Weights of a small transformer language model.
Size: 8 layers, width 512, 12 heads of 64, MLP 1344 GeGLU, vocabulary 38164, 48.7M parameters.
MLP neurons of a small language model. Each row is named by its layer, matrix (gate and up: input weights) and neuron, and shows model dimensions 80-335. Each number is 500 + 50 x the weight over its row's rms, rounded and kept within 0 to 999. Numbers have three digits each. A neuron's up and down rows have the sign that makes its largest values positive.
After each neuron's rows, "fires on" lists the tokens most often at its 100 highest values on Wikipedia text that the model never trained on.

L4.gate1096:466507466586417541483624537580417526551545639464420451358530448547461547556440369568520483530453472537518509528505522519541505533540520549475548481394489551531483456541485464484490622561563544419511521491482554512581388469582500468480537491628485394508498506579553564448520517588551475586572475425494572557530507499449552503499536482521503511569568542479485481466556528510506443483508498344517479524488502439463399535494568554534537594454458467546567501576494469616479460455512413434551582449473527510466626496546485553554524556513518560438509486491494460443488581527478489547473503592543541450538466410506503427448507508503480404572547489471512451456444618573491430460532574511481451418547596519448384497451530523475477510557469512498534496511477551447487432485536464
L4.up1096:503458482558557481467494530502581537525485514506474565477442445529503583529478516508520504612405514527491486509477463568515399537453530489502523461509535489498477465418412448494467404473516408483564519580488521422489509495466484533440481381561544552492526519479547581470469500539500522401517430611450499447455528416391399473466522440497557430389460515462536469515492454463483449544455514489520447508497460524493704524577462566526419517567443606532446498476499570497519557463562510534480465553536529478532449490537559550474465555567514510517516517539598460514568497438458479487557453484433534515528515522451447490514470549592471481450428571430476571479449541463474437479456529562414482435543538404489507498537489493496505566514499496557470463477467443442497470364444386
fires on: " ==", "==", " has", " career==", "s=="

L4.gate100:470475490477408477494472461530413467549540520428444437561507542542499376520560468441514537399507465466523493464553529509491427524550547473545518480512476472500520466497426395442482519548548455537417527557488558435523509481497477473488556527591399601471486586541544523443521458447538454458525529501572519447588409516635466525530506411452514466440486490496580470446439589525625555426488520531473467535528523433432482436548496523551549543475464527599502424492580502509494533498566515523530542518454601541519484511547411465480546595542443422476577443475503471463583462521443497563495527513548342509511485457451506486496545480430406501430455506607523485523509452567421520642528470453535470497527484533495538524489553459519544518415486487504504582534505510560444602558441514
L4.up100:539578495422540403520440575496473449562465554533444512493478432544543506433573407555437422479495395509450531513565535446512482472455470484523522503495479467510529497546543639382403484453573496477543513500554476506486487586540545392523420445434554533607545482505542434458493518519506549469557516463466627451514539483466436536443555517478572500487486473463552532518475549537520598428520601423593414407452588504588371405486495506490472472501617511542426517505473409518486504452590596400571569448472453495462531474436470474503551431537506438556429510543451446499523484440532461520544582506496480561423525445483478516554526531556556515522585470523459459534485451572505562525521457515463488508468506473483491519400469401501528464532562436422452537487471442542516461607513520
fires on: " at", " was", " c", " h", " in", " d"

L4.gate883:510427437385466481557445586564516464493493534394439541469487533464561525539518477410556504428493556505504389498500486520492467518511457454564470456520511463548562557575486502440541539408487525528550468455461492500580462467512602470506386524482527438431550489477502602535499417520546453520481444497581589531597480550473517561475496526379529491486598477475483523502470453475530443483501519490536475458513496436503535501514472527481516431422421546467503536500500539438450473484492475430507521518428632510519535512507531589472503571498478539427533481509457473485687566500522508500517466586394537443575513505445470453479491540486398434430528519496499521566537534517519524562481476499582470430484515433494533508453534488437487546497414545509454561518500527481492462447544588
L4.up883:479377413466460609575508554499471516493499438413428460527513501480538458539462453453614496422440485457552423490578447598428394492511550501513548479575534439526497582533476428380554553430484505498531492383408464426517447477474508455449421535578530514502512497469518445466464394515511469486484444499535494561537439484451478604523492517442485512492576477482465522537492481548581575475595545417609482474490597463492571513515497503476482491439499555533501533513589478463505586549522480463490612416418591505513504479501500490429565513528449550441562518560469505470653565509503498521500503515445473474520495563414511480450541563570407492491559442454562500561496526499514493512520493481452555374464456473543475511488511450515467502520416533484482545648480478466480473480577508
fires on: " his", " is", " her", " was", " a", " up"

L4.gate1140:644445541391478508484504428568478507567536553436503495462528575501498451551515438506476433544543423524547537491489557532553518487540519532475449457484495542473444544438497452481449516496555433467460427581432450485563483534478516429522479479453563578433480492562482497506556477485503504458481519483511568539543514542467544551441408463442518542502508503513475515458505605487473524515438459558534537438444487468526497520459585502498553535490364554562497502464558598508420483488462526477635500537581616484631464556595448496554533543469495526564547424413641434521447503609500568454613585533480494487501515492541480489488497479436496425435556533474515453503482490556414413529466440499479503486483549504570532548430454464434541442411569532563529497407444490537485475504509434
L4.up1140:513464497415491449475444367520460480578520486466556474563510536509463482504500525493458465425497445504432511489432551543458481416449512390488482488529468536435467402426448459432486472525512508551515538508480501534509552425434453452487544426503508437467524514521450532449518526387554524494477545530507469517504445557449453611552541592518525521517475461502491433487531513499429539432486499506414477529486425555508501510451515530445554582477476536543510547548470470422486402481525456481497529511585471480554550518591528566518553449508442488555550502557493430551500430493548426533536503524488459560517531479462514542450529413472454494464450539497476448580656422567493457586508489476539522418527460526546541516518439492479415488405469391533511450431483505503503497471464619
fires on: "\n", "-"

L4.gate109:500439442389436461496508516555528487542549533471527465544595413552442421487519446471536571487486415476491411495454440521487453519503544477558439502514439506595393466500505513551524542482456504556470426470491495421565447569515523549491421445450514499493503575495501542528527412577547467496405513567547500455593471519439424447438424403417535477495442407456579536463506571441495532510519450494486431522442535496344419486556471529482582519507507529579497545502556433404496494520417501547549613442535568488606535513535503433493519497450433524619490494502543487551593485522428542531463492545414538599475481530546476535453502469532480450509546503571499497488487528524509471578437492464523504539481510519473447503462526414401457473503435480510501447464516435461404534579423497
L4.up109:502407507445502467478387510469453562466499538548484529492504457589542523500468523567513430461430475510521495443561499344518526499447485423440457606551434564434504474517480396441524477449486489537423460472513514441483402461559491461531448528418530460438666502593476532480435463481499433492461541506516451601542507603538465436476576487482478461490477480419453435501573578393451515562541515530443535466485492429418441531492556478422498515501445532500493565546478444481434483509406469542551432629487523552554447550552491505400538486506530494509520489478513506556511494584501534518473415474501620483516531539610574529533562447463448541472469476547471510497534491420474485458599387479511550495389505470535528501551463432504504485497331441537471491514443482513435460561472525
fires on: "\n", "i"

L4.gate605:432427549377451531458533558568493550548484579487503540579477652491564520517403483535539498456486407470553437415553532467446528410593500472526499583506426498505415495536511533488559514441543507418470612484504493437532530563542509478524452544460481519481642508533430484531579493601511488530507612481560507497571475489518484494492307474496382570520479514529585489492455577491460564562473497454628508540402425447498511438486507493530595564375451412568545494451483510554519418378495501461466490544531534466466442509489488489538514492512532487592486449574494491537555512586489510509567539555473559421472496484594513470443563490462551466504572486602545449423462506482475428569389460478536509490555468544542460484387533500547544512396465552528477572576570517479421495474551508
L4.up605:566465465505462585547503514527431622499478444465450501583533520471420433593478460531495499536350478490324540469520529442510477557546441485550547504444484541422452464464547475567498543464505530434526476469495420493513487577464503483544479460561490466490484457362465479483507573495480434454469594611523528448510502472464469492604548439479505499399512464551511534518490523584410454425487505514438517471488479498491456511575492463490476529426438473473524398542462517492481470359514444518545533531490467505570439509537452470483498495525464397529523513489498407546602612587450534566537494500525486564497430498471471516545497468499438487462562520548484447394532507492475530419447528541616584465577416502416489546474546394514412413481414508499611527557461455473428558497490555
fires on: " its", " his", " was", " her", " an", ";"

L4.gate288:468488587485504562566493503551435520645410503523510483477502413518450487523410496515582435485513497503554488528512491459516497534471540484561546514509486455454417552434482575524488566559455468461507512424481555469559536453474522469424463543480437508468468591566538426499496529558479500453503494554465418477510526491492508465475481429496393560538503520506540444465489546458457525558464596515495455494494502471423497494488533479534532556478459505545483507474542598551520500511478511566444483586546486586468494490469521427535467560360506432488450480434543509586558398563566426468535432566474533480564489456487457511563433508557497449481446447443583390527559501488461532391441461536533514479371492409503472505446485558442499601583448576455466486399459590571560588497485617
L4.up288:538513573476491413503511443562506482563471427554500518493469467516499428510468516446485530481479532575536531507509467469471453511404497445538530520522546508424429504441417571504373564504445483551644461519579533544551527527572496487477480568502504532558473554493556469496592657491497523444542475580467481506563402443503567338486521529509430582513616496478517462431441532482549460485429470522489428512483553553469502409508492496521472508433441491452491485511492517505518511503513564506504474522473482579549510529479544511567544454411472520437541458372558479454582474506471515457460468548522488428554495454443492528565427523561490436543502446494482492507549443493502551465430436468403519473420527418434484484469561525500493584556498509430533523433480567493535586523615505
fires on: " |", " –", " 2;", " 1;"

L4.gate452:476466543569452475478534438574575472542508534423525549564436553528591492581501494528557477549552501467453495430456432500461481471427486492489446511414487596491507337470565496541458436510476576366484567479446521481549521514528541581484522414552518474573401482522476498463504627532488496487459409572433486469515514435542575471509489483493541534449561498482602493458386472469544442509459534436568568574486461409405599473466536430475511435471519568531438458581588447584484473512531476424482527492478504521625548537515500502551535527508483479485498446506434499478520578446497558543510477570434502460505505542524450504497469515445510453511463565469487586595505522466570569402540561437589422477508576494408520430513421532430511489455578460422470519419486585559559502501490417
L4.up452:389443564592470454550557455513562508498499513482547507490401528396541511463579525606530425501505530472479501432561415476435582499466470514485469481413460523445503404491617540527545506580554595416497524450504572489502476486451489536564479421492536538527429474510448500522473526503542434393445414529457550483452477491542479414478407531458521552448563512511578515541422508420537480564548512427575501482486468454427534563462557416526531410527527515455440549446499543577494452491513528508452492459494482499629460485459473556508513443439514506489521516555425541472533547468502466587500545487519530497457513522570401495529504508462507512462462454441449491555496516414541599449575556523543500465576464418487488459533449493449527536526533485473492561554461557566498485526404410
fires on: " data", " video", " information", " record", " ==", " Information"

L4.gate37:548478485493497449441439490556535506504586488488556484581453568423497540545599534524474500580477502483542472496533528490411529574545548522587409470534461587568488576523525448595532535557533454534500544485472539463530486496408589503432479486510418596474477595457597519521534449495521551517456443541510499476536408392629620468554385509427527442572469521493517469539495447468519388517507498420485414462562469516424500401618521524537516515509401542498451453538506472473514532455584569437496466566499589521446549522521488537494553568579547630545467490486504496548448598491549388533536497532550527544467464553489467364486584477492487444532451526392513458535484447474427562477463540528563460512533505575474469523499538491550500493467500548551552526414493453517569486593520470
L4.up37:507536493454488386503577572494516464455489465488499564490435506534456554527430541479517483536517492426524518515519463470487536501499578423444462459518557484511538446568495519440491446408452486524496587496468504479521529421598487424599487639450421471489465502579484467607547479574434524495497555472473402480509459512525559516477465467474474649542535489580453556463493502547539513462484546537560506510446502496596518552559504470538398448474492467571475428421459497452572561489534510504429427506409526479602435578534470488538523452539585522522458561468504502494495446431519473519422528507538530436561513504540554538472586444582503480496484496474584525509524365462508532478457448601445381498430458517531460493434473618539576621536432488469424554544568435544446510470469540
fires on: " I", " A", "I"

L4.gate820:525504354516525528458451485556489452576540544524421513500465498544527472518468464479579553480476519497516476422492493491466512477487506572511582471506444457354561595511447511491485482434482536455508562548489448449547476503526542424509528575464489421452506574470619388488459516578544382437526486465467532478557412549479525443539487397513431604511536519445494464486515377493399561510477562522563387546513533455436479493523593513520548421466441439548460471496509487564439532507452440517515538559460447532526461514536502504526509554584486494493466439498518508555465427566556444441448509614557508339574484454499623506431510510498504435442507541470506515504531496464512524535467444513523494550472456563561442428504468637441467534383498483476552582486520531507537529526534526
L4.up820:551535494527503448566477513492492459509529560561536391434543483601525532513504543426575444508477510464508551542447499487513422562501477587508521585555525621407582404557389478499481377480453502473471483534534531517524523385459419508512453552429446545534488540435528533444414396530474570516563456525472505561499521428435538502495521498551460489646564503550497567501478463551498537492496531562519448455472577616466451549546510419448512431524495522484468581476414487543476503483525550463490485561440446486466416492510434577495546515497512563547504474526444546480384590407549449476489581546514516524444546530526495473465447474583507479551563452487455429508564493528497527586488531469499493415487464482518512445500444577528551487520532565533429553471509505498486478488419488
fires on: " ==", " ===", "==", "s==", " GD"

L4.gate1277:446448459454523563509547497586436439498531556509391538585524466566376481605480536440537512426510505491455488510470509567549488477489515490504492445500479472392478495461620527471561548535494519382432583473462443496592480440450421578577515564543523443513626441477434446517480367511534455423493516528509426472603486481443477456479452508500545471489518543472436544434573550517564571478454430495477499533617510399414528490516486438493502516405499405554529527531468437487537493494447437532526568526508446583429514468453657517510502581527464495460545438506540441522485453502459494493529500579539487395540509458521550539458444471559424440454564524503509470505534514543442549577512378594574525490519503449533599543564484588476481465456436486540565518553437490566521561522524576
L4.up1277:473413417529506437519490489522515511541456521576513606537566477510453463473512522589468464492476538569509493624446557537483490455498482442460570467627568545464518512499457465646505522566421579382558543441536477513501489524463500536532558531556477483579466488467474446589533515495496455493532445548504506481535556540488563526521545552523606543519447491515472514569482549474518530456564595497513515493657544537495651439527470468495508425429536498431490459492510455520508492541477490530464531570505435482523470508523421443397617479470561497463561470558421495487456416544450484409418477513565469528512562484604521448493587516568496489572568537433538413588479559595522470400469553441506463530461526477397456470555499536519533532484435563508456495489486516445589471376597568
fires on: " between", " =", " by", " of", "="

L4.gate1094:453431511485491425512436520543500516543584488484461452443466517433499487433467484502547413457534519502527487540576574409465504543517397460475510478563431457504546484414570542503468554431499458444520527465515536483586458510495456463520536456409459424458467432594487487527483522543434456474548500459501481608545518539544504495511447538500509523487495445564516514418520468644503530522484450485536502483478486503471491522482544495516499543477494464524435504559588513593538548484468466631468561515534471513427534486523539520576564466371483494644510414587493502421501554481514475510466511596482618550487491520469529441433558587459553443563480492536460404487499545496491525534471566568520493449545371456516504532502506488534480584507484468520377494468475582506499494433375466
L4.up1094:491535496605507567451512496514553483511504462467535512513518502477500471505467447494485475520464550519461463455512466512469515492544592535476545478503604542509452478553531568425464512498466521402413484632579519500503544536522465575419533619476516510594555482474567474632440571523483504500449499406485409462542374519532528407418490487534399549403567477591527557487437484503557526487481495475520443469604453490571513420494566460490468592456485506473509451456525482534452463527568536509493544495421534526514502528469395478539528463416609645542517499478582561495510386509602499578437597530522512481419482486459534480502554462502612499466475540458523551473495487513509586405523461409473443434515517408435486534502480599489420526439499493562520514551524534535438415584560545
fires on: " |", " W", "I"